Weights of a small GPT-style language model, trained from scratch on English Wikipedia: vocabulary 16384, LayerNorm before each block.
MLP neurons of a small language model. Each row is named by its layer, matrix (up: input weights) and neuron, and shows model dimensions 64-159. Each number is 128 + 32 x the weight over its row's rms, rounded and kept within 0 to 255.
A block is one neuron, or neurons of one layer that tend to fire together. After each block is what it responds to, as a language model described it from the Wikipedia text at the highest values.

L5.up364 [ 73 138 142  97 169 162 121 109 142 161 166 230 185  55 112 146 167  88 129  92 125 143  84 185 172 125  25  73 152 134 114 110 123 126 137 125 126 152 144 137  90  94 137 114 165 131 125 144 130 100 139 139 167 180 146 100 109 101 120 154 122 100 149 111 100 115 175 130 112 141 201  97 147 137 142 117 162 184 132 118 125  84 151 155 142  93 148 119 124 112  74  91 138 125 132 127]
L5.up533 [140 153 129 108 113 138 109  66 117 188 150 123  89 107 176  55 117 127 105 117 125  63 119 160 152  79 106 117 107 157 109 174 102 109 173 130 157 116 144 131 138 175 184 139 131 163 116  33 179 126 183  46 139 131 147 125 123  78 193 169 106 154 118  84 131 115 101 132 106 114 127 130 102  92 116 165 136 150 128 160  81 139 141 129  93 119 142 158 105  73 104 119 111 142 111 157]
L5.up795 [107 131 142 144 123 120 162 168 106 127 168 136 161 131 174 110 103 123 115  76 153 104 123 127 137 153  98  97 141 101 115 149 167 192 183 129 179 151 100 132 122 106 121  44 130 145 112 115 141 143 114  63 181 161 104  75 176 148 115 119 117 191 148 106 164 166 102  98  72  70 170  90  86 119 144 117 157 108 137 111 103 161 142 203 104 100 123 185  45 106 103  89 130 167 127 147]
L5.up1219 [143 123 133 108 160 111 149 128  60 130 137  52 179 172 102 113  68 115 135 152 177 113 132 113 126 107 106 155  99 129 135 164 135 106 173 141 163 108 109 142  73 148 111 109 124 119 211 163 114 108 143 117  43 142  69 112 183  86 125 127 112 146 199  86 156 170  80 162 186 158 150  51 125 106 174  93 113  88 144  85 141 187 149  84 149 129 129 115 109 168  97 143 135 169  91 148]
L5.up1393 [155 166 146  79 133 134 123 143 120 118 116 120 150 106 117 148  91 111 108 188  73 113 145 158 171 118 114  88 198 155 144 107 107 138 120 136 126 102 144 115 161 101 143 148 122 173  79 123  94 112 146  92 135  71 105 197 124 161 108 149 154 122 136 115 142 132  96 174 135 170 169 101 157  75 121 133  51 128 145 129  99 147 144 114 111 113 179 139 123 145 107  63 171 186 154 113]
L5.up1885 [ 78 135 115 122 159 111  99 161 141 148  78 102 132  80 232 180 123 172 159 121 129 128 100 164  42 124 148  74  93 186 140 125 103 102 125 140 125 174  73  91 122  95 226 156 100 171  85  99  77 111  96 146  75 201  92  92 154 145 101 150 120 122 121  98 130 145 169 124 120 223 125  63 106 153 117  89 109 125 151 148  69 142 118  93 153 125 123 142 166  95 147 117 115 113  92 149]
L5.up1937 [152 157 122 100 156 159 170 139 106 136 142  86  89 111 147  56  98  77 133 164 109 127 103  67 116 165 127 152 128 121 148  65 123 135 148 110 122  88 161 182 100 108 125 111  97 124  97  79  88 172  96  89 179 113  92 121  85 119  81 131 125  98  92 128 153 102 146 141 115 139 182  44 169  99 151 112 118 109 130 111  67 130 103  99 104 142 122  54 116 113 114 110 147 137 177 121]
L5.up2091 [109 173 187 129  81 121 165 165  50 137 138 132 162 113  66  73 113 118 150 119 204 118 147 117 154 127 119  81 114  95  88  93 131  73  70  84 146 135 160 127 135 135 117 125  75  92 123  68 116 108 129 147 146  78 162  70 153 126 108 184 107 157 123 154 124  50  89 142 192 147 108 112  99 129 134 110 101  80 120 128  85 120 155 117 123 184 146 159 152 157 106 132  96 174 148 104]
Individual digit tokens inside multi-digit numbers, mostly the decade digit in years after 19 (1968, 1979), plus vote counts, percentages and coordinates in tables.

L4.up368 [127  88 134 151 147  67 124  62 143  98 100 153 187  77 137 150  82 132 120  74 145 117 124 104  97 170 112 157 167 129 115 146  91 157 144 172  94 169  89 156 137 163  84  83 101 122 137 159 140 153 170 109 101 144 118 116 132 156 107 176  66 159 117 134  88 106 163 127 100 131 123 147 131 166  80 134  89  67 149  97 135 144 147 122 147 148 128 131 125  72 125 139 149 104 120 108]
L4.up472 [145 141 142 117 137 150  56 108 164 107  85 124  94  99 136 135 191 122 160  77 173 187  81  65  44 106 140 148 118 160 111 103  82 102 123 121 169 120 187 102 122 121 152 142 117 112 135 164 119 194 158 125 156 119 146 102 172 156 173  75 129  83  93 174 145  69 142 115 132  87 112 116  29 120 133 139 123 105 111  60 160 132 125 177 153 113  53 109 148 151 118  93  90 156 186  85]
L4.up1062 [132 108 130 166 142 112 116  89 167 164 133 128 159  65 152  77 151 150 110 149 137 135 123 161  61 166 122 141 130 152 138 126 190 148 182  82  92 136 112 123 148 185 110 145 142 129 181 187 153 157 128 118 158 117  83 120 181 130 100 107 101 137 109 135 106 164 186  89 112 130 170 147 199 127  90 139  65 104 154 127 159 106 151 141 138 185 126 181 140  85 147 165 157 104  94  55]
L4.up1692 [160 126 103 184 133  82 104  94 121 161 214 111 130 106 139 163 131  98  88 108 129 112 161 160  85 117 141 101 156 103 137 119 135  81  79 147 160 180  60 111  92 112 118 115 158  93 129 177 125 119 140 133 141 133 187 121 125 144 136 136 147 178  92 158 148 179 118 131  96 135 148 115 138 101 107 107 142 107 148  78 171 106 148 104  86 121 115 107 142 110 174 153 105  98 170 161]
L4.up1980 [153 103 119 164 119  41 172  33 118 110 138  87 112 131 106 153 153 110  81 113 112 159 178 146  66  72 123 145 112  86 131  58 133 119 114 183 102 118 127 148  74 177 173 128 108 152 119  77  92 105 147 162 151 131 128 178  97  92 156  78 101 105 108 132 169 143 147 143 167 102  50 101 140 148  63 114 116 145 123 121 150 143 164 138 153  95 169 113  86  95 151 142  88 152  76 154]
L4.up2574 [140 169 110 118  95 100  83 159 124 110 151 135 170 111 156  97 151 129 154 150 153  81 139 114 180 122 149  93 122 134 189 164  86  68 252 102 106 170  90  66 146 160 134 143 172 164 101 165 152 204 129  78 131 150  72 164  81 104 172 107 129 107 133 179 131 106 212 134  50 141  78 107 121  78 120  67 111  76 149 117  81  63 169 123 115 154 124 195 104 135 122 133 100 129 139 117]
L4.up2700 [127 111 135 111 152 106  43 113 142 161  74  95  56 185  92 143 181 118  98 152 193 168 140 148 147  93  96 163 137 176 128  42  68 128 124  89 113 132 184 115 107 148 128 114 121 115 162  97 144  97 117 143 171 190 127  93 155 134 111 127  87 155  96 111 125 130 131 106 144 132 116  95 107 124 143  97 122 103 144  81  84  93 153 193 105 126 182 109 151 122 147 141 148 176  89 127]
L4.up2751 [104 123 143 168 134 172 103  91 137  71 191 167 150  77 148 116  94 105 139  90  93 135 117 130 131 100 112 107 127 101 121 130 126 158 181 127 135 103 101  75  87 103 111 166 130 148  90 134 123 149 162 134 115 177 111 124  78 124 128 108 118 153 172  92 136 207  51 150 126 128  72 187 104  92 127 121 125 134 137 123 117  91 145 105 107  60 133 135  69 108 155 151  86 154 131 122]
The word of, occasionally in, placed inside multiword names of institutions, awards and titles, e.g. Chamber of Commerce, Legion of Merit, Player of the Year.

L5.up645 [118 142 202 103 110 101 168 136 172 150 125 121 148 122 107  76 152 162 183 123 137 132 114 111  74 112 113 123 138  78 118 136 155 118 123 114 111 162 120 100 123 124  98  84 160 113 136  81 182 132 122 165 102 125 103 105 138 149 125 137 104 109 145 115 136 142 188  99 104  82 115 186 126 127 159  91  56 143 177 120 180 108 138  90 160 143 122 109  84 135 129  92 164 120  94 135]
L5.up948 [133  63 182  92 160  93 110 147 215 103 159  82 132 150 108 160 136 102 133 136 141 194 165 183 112 120  94 165 100 118 129 131 138 137 120 160 107 124 115  58 116  89 102 110  83 154 115  88 149  85 128 141 163 126 138  71  89  85 131 151 109 130 109 104 134  97 103 111 111 170 136 117 138 124 126 140  90  96 140 165  98 141 210 131 113 135 201 122 102 112 136  90 121 107 137 154]
L5.up1010 [131 146 188 125 192  95 165 111 204 144 128 156 146 143 158  97 133 129 137 108 109 139 158 160 125 117 120 155 149  89  55 134 103 144 152  99 147 112 104  98 154 120 191 163 137 164 138 149 159 163 152  89 183 105 143 118 126 134 136 125 156 100 158 102 135 168  62 107  89 167  68 134 121  78 156 120 183  60  83 110 180  70 148  58  69 188 147 103 143 144 131 157 113 168  80 160]
L5.up1054 [150 103 165 119 165 118 119  94 165  53 111 153 160  87  92 147 132 101 139 165 188 188 171 179 188 113 155 106 145 164 147  94 119 164  64  94 180 190 167 117  97 138 142 126 112 148 132 134 139  98 167  84  79 172 178 161 145 115 120 209 131 110 132  66 115 158 144 105 133 150  79 117 142 142  98 147 191 142 110  94  92 154 166 128  94 103 150  91  43 144  88  94  86 125 141 134]
L5.up1465 [130 131 159 165 117 146 125 157  91  61 107 119  98 164 113 122 201 139 109 129 189 153  92 199  74 193 158 150  40 142 127  98 148 105 133 160 157 128  67 129 105 103 148  97 119 126 134 125  87 108 126 138 127 180  84  85 171 123 154 112 137  86 114 131 185  88 158 125 133  85  99 143 139 126  91 135 135  61 150 157 144 120 143 141 115 157 180 156 120 169  83 126 184 119  97 136]
L5.up1597 [127 107  89 173 104 112 146  88  76 191 157  86 157 112 133  94 114 107 164 118 142 109 104 153 160 118  79 187 150 102 174 126 127 114 129 148  91 131  98 126 123 116 110 110 104 130 111 105 105 122 172 143 192 101 161 124 110 145 109 135 121 107 136  85 172 130  78 111 145 160 119 155 153 152  97 175 163 161  74 161 113 148 142 129 123 123 193 103  93 186 128 173 148  74 105 119]
L5.up2222 [ 86 112 144 126 108 122 164 130  89 109 148  82 122 112 141 126 204 105 168 157 147 185 141 147 137 117 187 136 101 111  74 103  85 107 109 142 100 126  75 155 127 187 113 151 107 149 132  94  94 146 116 170  84 213 116 111 130 145 153  88 158 193  97 100 155 181 152 137 172 162 123 116 158 130 179 117 172 170 139  69 130 157 112  81 139 120 168 158  96 164 111 147 174 136 126 169]
L5.up2619 [179 100 203 104 128  90 133 116 220 144 129 169 154 147 136 138  96 100 172 157 113 174 124 151 155 117 183 152 142  83  97 139  84 118 138  96  97 139 125 132  81  83 119  91 167 141 108 127 143 136 105 127 142 123  72 138 161  98 180 149 154  97 126  97 170 124  87 162  86 139 109 155  98  73 140  92 134 130 112  86  90 107 210 101 148 123 185 142 122 170 174  83 131 126 158 103]
Mostly comparative and superlative words before an adjective or noun, such as more (more direct, more rural areas), most, less; also commas and table-cell tokens.

L3.up1233 [138 121 102 153 148 135 116 120 120 132  59 106 151 114 186 164 103  81  95 116 128 106 132 123 181 131 141  74 134  65 149  77 153  85 140  54 125 133 156 155  87 124 112 127  67 126 110 141 102 176 160 119 143 129 127 155 122 142  87 143 134 105 123 108  60 138 192 106 112 131 146 109 118 150 155 104 189 130 136  88 117 167 120 134 155 108  98 116  96  83 136  80 126 116 148 143]
Mostly "of" inside fixed noun phrases like "vote of", "Player of the Year", "coat of arms", "score of", "out of"; also scattered table cells and mid-word pieces.

L4.up495 [151 125 169 132  71  77 110 158 102 130 119 100 136 178 171 128 156 134 104 140 149 185 104 127  76 165 167 113  99 121 166 172 156 149 126 118 134 160 120  93 122 130 145 135 142 134  95 155  91 114 171 119 121 157 114 121 130 155 125 108 132 146 168  74 116 114 169 117 134 124 109  98 141 154 125 112 133  99 211 132 148 117 212 142 133 141 145  91  94 117  58 109 143 145 118 161]
L4.up542 [116 139 141 142 140 152  63 136 153  97 142  62 130 118 183 118 165 139 137 128 129 161 101 141 168  98 122 117 165 138 152 106 146 137 116 132 139 151 135 162 144 141 149 104 151 173 113 107 121  93  82 106 142 158 171  77 152 158  90 115 205  97 187  50 112 142 144  94 112 113 185 160 150  94 192 131 109  82 102 138 140 104 182 148 137 160  98 126 155 156 151 144 120  98  70  98]
L4.up692 [ 89 103 214 123 144  96  92 102 121 174  85 147 103 147 148 137  89 119 102 182 138 121 146 147  82 104 127 126 151 142 101 139  84 121 105 107 104 170 122 181 113 136 137  94 137 142  79 141 118  80 169  73 126 158 146 115 110 150 120 129  92 102 116 149 149 123  85  96 153  95 130 119 127 114 114 165 154 111 122 118 109  27 134 111 129 127 110 149 114 113 130 187 111  63 153 142]
L4.up1063 [187 110 134  84 164 134 112 124 139 119  96 140 104 166 119 144 128 106 150 109 192 156 116 116 127 131 173 129 148  46 147 158 134 118 126 127 125 111 140  97 167  94 163 147 117 135 157 138  93  92 111 104 177 123  81 162 172 146  72 133 122 110 139 131 108 115  77 160  66 131 137 152 110 144 145 129 130 124 151 104 108 117 126  88 144 137 109 186 148 165 168 153  62 155 137 156]
L4.up1087 [149 133 161 117 139 190 136 198  97 105  88  94 102 121  73 210  82 123 122 145 152  92 186 109 137  96 136 126 101 119 174  69  90 131 103 136 188 159 173 146 132 112  84  55 125 138 145 147  91 143 187 106 162 138  85 125 168 127 136 171 144 141 180  93  91 140  95 113 142 148 128 113 193  91 116 120  92 164 117 125 130 204 152  62 103 179 128 119 132 114  86 117  84  79 105 127]
L4.up1134 [132  96 131 111  94 152 118 108 124  91 155 153  96 173 125  78 139 166 119 100 107 110 111 171 170  93 112 115 132 121 172 148 112 133 129 163 148 195 173  55 129 156  93 121 104 115 116 111  83 110 132 109 128 134  83 171 124 207 120 105 193  97 136 128  70 141  96 168 111 175  99 119 103  97 155 111 114  93 149 136 119 113 166 113 102 194 149 160 108 139 146  89 140  80  94 129]
L4.up1748 [142 165 145 101 110 114 108 122 139  84 140 125 140  93 169 126  73 110 139 119 184 137  71  68  86 154 146  86 118  96  91 173 108 159  83  90 101 124 101 116  83 152 139 104 111  93  60 105 141 138 150 103 124 138 111 172 151 188 104 119 138 149 114 107  96 144 117 153 140 120 131 135 148 112 123 167 160 113 168 139 148 136 192 100 189 131  79  90 137 127 121 124  81 122 110 201]
L4.up1963 [ 82  82 152 127 113 116 105 195  68 138 157 101 110 123 191 162 182 151 136  71 186 155  88 102 171 102 209 104 196 144 134 150  97 179 152 122 104 159 151 105 154 117 158 102 139 155 133 101 110 108 113  72 132 125 162 141 153 159 156 157 189 124 131 129 102 127  94 100  77 117 100 201 118 171 148 114 148 121  86 103 178  99 149 126 164 160 150 103 165 222  81  96 103 119 132 129]
Mid-sentence " with" opening an attendant phrase (", with the final episode") and degree words "more", "less", "most", "one of" before adjectives.

L3.up408 [126 173  94 109 144 126 117 151 149 145 158  96  96 128 165  75 101 131 125 141 117 139 158 191 156 133 104 150 175 134 124 156  78 157 154 145  92 157 104 117 136 130 142 142 130 112 199 124 113 110 148 112 147 103 163 138 136  97 104  97 159  72 103 186 109 143  92 111 110 165 154 135 143 102 142  96 140 125 128 112 117 119 160 163 121 128 158 110 145  72 130 110 125 170 123 138]
Subject pronouns he, she, they opening a clause after when, where, that or a period, e.g. "when she was"; also he-/h-pieces (he-ll, he-el, -rah-).

L5.up558 [ 89 106 142 132 158 148 139 129 170  71  99 114 176  68 155  99 148 122 167 118 181 132 122 116 146 116 117 112 137 156 113 112 115 164 142 123 114 173 146 123  63 101 156  40 139 159  86 130 141  84 104 125 148 113 146 119  84 127 122 134  73 143 190 148 214  91 108 130 142 194 172 193 151 183  59 117 122 160 139 148  79  93 144 177  90  98 177 133 123 165 128 103 122 141 134 148]
L5.up698 [139 121 129 129 118 120 112 152  77 115 141 113 128 149 127  66  99 105 126  96 151 147 104  63 141 159 106 119 130 198 119 142  82 137  79 116 162 141 120 102 153 146  64 145 126 108 164 152 174 125 150  72  91 148 127  38  98 123 144 176  86 174 109 147 180 167 117 112  87  91 104  98 144 154 127 131 106 112 123  98  67 142 243 121 131 112 171 153 133  32 162 140 110 161 151 103]
L5.up1269 [ 66  89 114 141 180 174 140 195  73  99 124 152  90 156  39  83 128 139 148  99 123  82 184 146 178  87 138 128 115 109 117 166  89  72 114 118 214  91 154 169 122 144 168 165 110 177 177  94 127 134 122 158  94  87 154 127 155 131 140 150 143 151 122 131  79 112  72 108 108 135 156 140 140 163  86 117 115 160 129 131 121 118 117 114  91 102 120 148 157 134 177 199 136 121 132 198]
L5.up1837 [138 137 146 142 116 163 139 109 154 184 166 151 179 170 111 114 102  77 147 161 124 108 112 109 143 160 154  89 203  92  99 119 136 209 129  92 129 169 156 114 132 110 186 171 166 148 143 132 142 143 144 133 128 166 168 135  98 111 142 127  95  98 187 167 122 108 115  64  87 123 166 157 100 190 130 145  51  84 136 161 186 154 192 176  64  97 138  37 158 106  93 157 157 121 175 159]
L5.up2690 [138 134 124  73 159  93 134  89 139 119 143 140 110 100 140 108 171 106 135 155 142 107 168 143 169 121 110 158 158  67 173 141 158 165 127 118 180 153 147 119 139  89 134  93 108 144 166 143  98  97 107 115 113 123 164 154 146 149 150 143 120 117  83 151 116 158 134 112 154 162 185 112 101 156 130 107 126 179  76 152 116 113 149 108 161 146 181 134 136 165  72  94 135  87 120 199]
L5.up2721 [179 147 186 145 114 125 126 127 166 115 101 102 120  82  92  90 198 113 167 123  85 148 147 171 132 147 136 115 141 138 144 173  40 142 205 166 120  91 128 121 166 135 144 124 105 130 155  84 135 156 101  90 158 136 130 116 149 152 128 134  93 150 162 176  97 116 133 137 116 134 163 129 130 144 165 130  73  85 160 133 111 123 160 151 140  95 130 160 123 118 130 141 164  89 145 137]
L5.up2738 [131 153 132 114 165 153 152 103 100 127 157 110 109 131 123 125 148 179 114 159 115  37 100  84 184  86 113 118 145 138 102 136 102 193 147 115 126 195 118  69 158 121 146  91 140 154 102 135 146  59 106  92 128 132 111 142 112 136 115 101 118 134 212 121 106 192 148 166 159 155 145 136 131  99 143 104 151 110 179 190 177  69 155 109 155 106 151 152 145 149  91 120 110 144 146 165]
L5.up2776 [132  76 143 109 115 108 115 125 140  51  81 122 145  65  73 111 190  63 153 149 153 143 124 118 136 175 119 170 123 135 106 107  83 166  87 106 139 179 120  77 118 128 151 111 109 160 161 116  97 138 139 110 131 123 163 128  86 153  91 134 125 151 118 187 165 139  80 151 136 166 140 105 133 153  85  99 145 118 117  83 125 100 164 166 191 108 119 125 131  81 134 116 105 118 149 143]
The second or middle word inside multi-word titles and proper names, often function words: Leap of Faith, Lady and the Tramp, Heart of Midlothian.

L4.up98 [110 119 154 143  78 124 122 132 102 183 116 141 116 158 121 126  59  90 156 141 156  75  99 122 103  78 120  56  96 154 108 145 180 129 138 105  97  81 132 173 155  99 119 135 182  67 162 178 180 178  98  96 115 120 165 134  77 108 155 109 114  62 145  91 165 175 141  93 139 137 115 102 163  77 105 118 111  77 144 152 121 120 151 164 148 164 165 159 135 121  70 156 129  94  59 139]
L4.up330 [142 195  87 137 149 133  91 122 100 132  85 164 164  59 111 106 111 118 187 165  68 156 167 108 135 140  83  76 108 139 162 146 109 158  76 202 148 114 127  88 164 146  86 118 165 118 156 119 151 112 126 124 129  98 146 107 162 107 203 107 147 153 122 109 142 134 185 128  93 153 114 146  74  90 114  96 192  87 145 167 122  95 144 156  61 117  92 127 103 167 142 171 127 142 117 155]
L4.up1076 [ 64 159 138 110 147 113 133 166 189 130  86 125 134 163 114 129 101 123 118 101 131 157 160 161 131  98 102  99  78 166 118  78 141 100 111  34 142 137 112 172 126  95 108  64 178 134 133 107 172 121 131  79 152  63 121  84 117 108 197 148 123 125 149 116  67 112 115 138 102 101 128 123 115 134 144 146 169 134 161 198 176  97 127 140  96 158 150  72 193 117  72  59 126 129 140 116]
L4.up1192 [140 152 117 107 107 137 125 143 113 124 101  95 112  72 112 121 139 132  98  93 133 133  98 129  92 181  83 121  99 120 174 124 133 110 163  97 103 137 138 167 136 138 158 118 170 122 120  76 140 113 140 124 115 107  89  96 104 139 159 157 153 154 110  77 153  52 132 174 142 163 151  85  78 114 108 165 107 122 102 152 140 136 135  94 125 140 141 143 106 133 130 113 115 123 117 109]
L4.up1566 [170 147 222 141 117 168 111 170 161 136 142 123  83 142 150 189 116 108 121 142 147 133 139 129 139 123 191 109 168 111 147 146 116 136 160 229 148 134 137 130 199 125 119 129  71 121 124 127 166 132 114 136 128  89 104 102 153 146  98  94 131 140 126  98 178  72 149  85 137 131  94 164 179 108  74  84 128  79 116 136 117  90 119 153 145 146 132 165 108 140 123 123 116 122 102  97]
L4.up1958 [125 155 131  70 170 110 140 133 153 137 121 149 127 141 144 139 130  79 128 162 107 139  96 143 154 166  69  59  94 189  74  98 119 109 132 104 115 134 109 155  70 143 149  60 133 146  98 149 178 143 195 129 191 199 150 133 159 101 132 128 126 123 157 115 135 146 141 143  99 120 148 167 125  81 123 110 139 101 159  67 140  81 140 140 106 124 112 119  83  45 144 139 139 100 197 206]
L4.up2149 [120 138 140 144 143 108 133  66 138 144  78 119 100 107 179  86 139 140 120 132 139  94 138 133 124 143 118 124 132  58 142 192 145 113 154 122  96  97 131 143 117 131 166 117 136 150 131 165 148 126  80 116 144 129 127  85 101 118 117 134 163 151 119  77 120 138 121 170 116 124 144  97 179 114 122 113 139 181 120 142 119 100 188 142 109 178 109 102 113 139  81 103 153 130 149 114]
L4.up2575 [ 95 208 151  49 158 196 137 120 181 153  99 175 140  93 139  82 107 135  73 118 108 160  41 121 114 123 133 151 111 219 132 169 126 172 129 110 190  90 139 156  96  49 122 119 101 125 187 157 187  74  63  98  79 149 117 134 126 130 168 157 111 142 120 124 121 141 136 157  69 114 130 135  91 158 148 151 179 105 113 136 120 114 156 116  29 178 128 111 148 139 118 189 132 105 138 109]
The digit token 5 inside numbers such as coordinates, birth years and decimals (19'5'8, 47°37′02″), plus subject pronouns he, it and who opening a clause.

L3.up806 [136 126 178 150 159  78  99 110  98 100 111  89 175 141 155 162  71  86  97 101 171 115 146  93 180 118 145  94 135  98 142 139  72 160 108 133 159 145  87  83 166  79 103 112 146 155 159 161 152 173 120 152  90 142 125 134 116 146  87 152 118  73 178 158 162 113 147 175 112  91 136 165 134 140 123 101 158 130 196 141 100 102  72 125  92 100 183 165 103 156 179  91 104 112 144 199]
Intensifying adverbs placed right before an adjective or adverb, such as very, too, extremely, highly, and the -ically/-ually suffix in critically or unusually.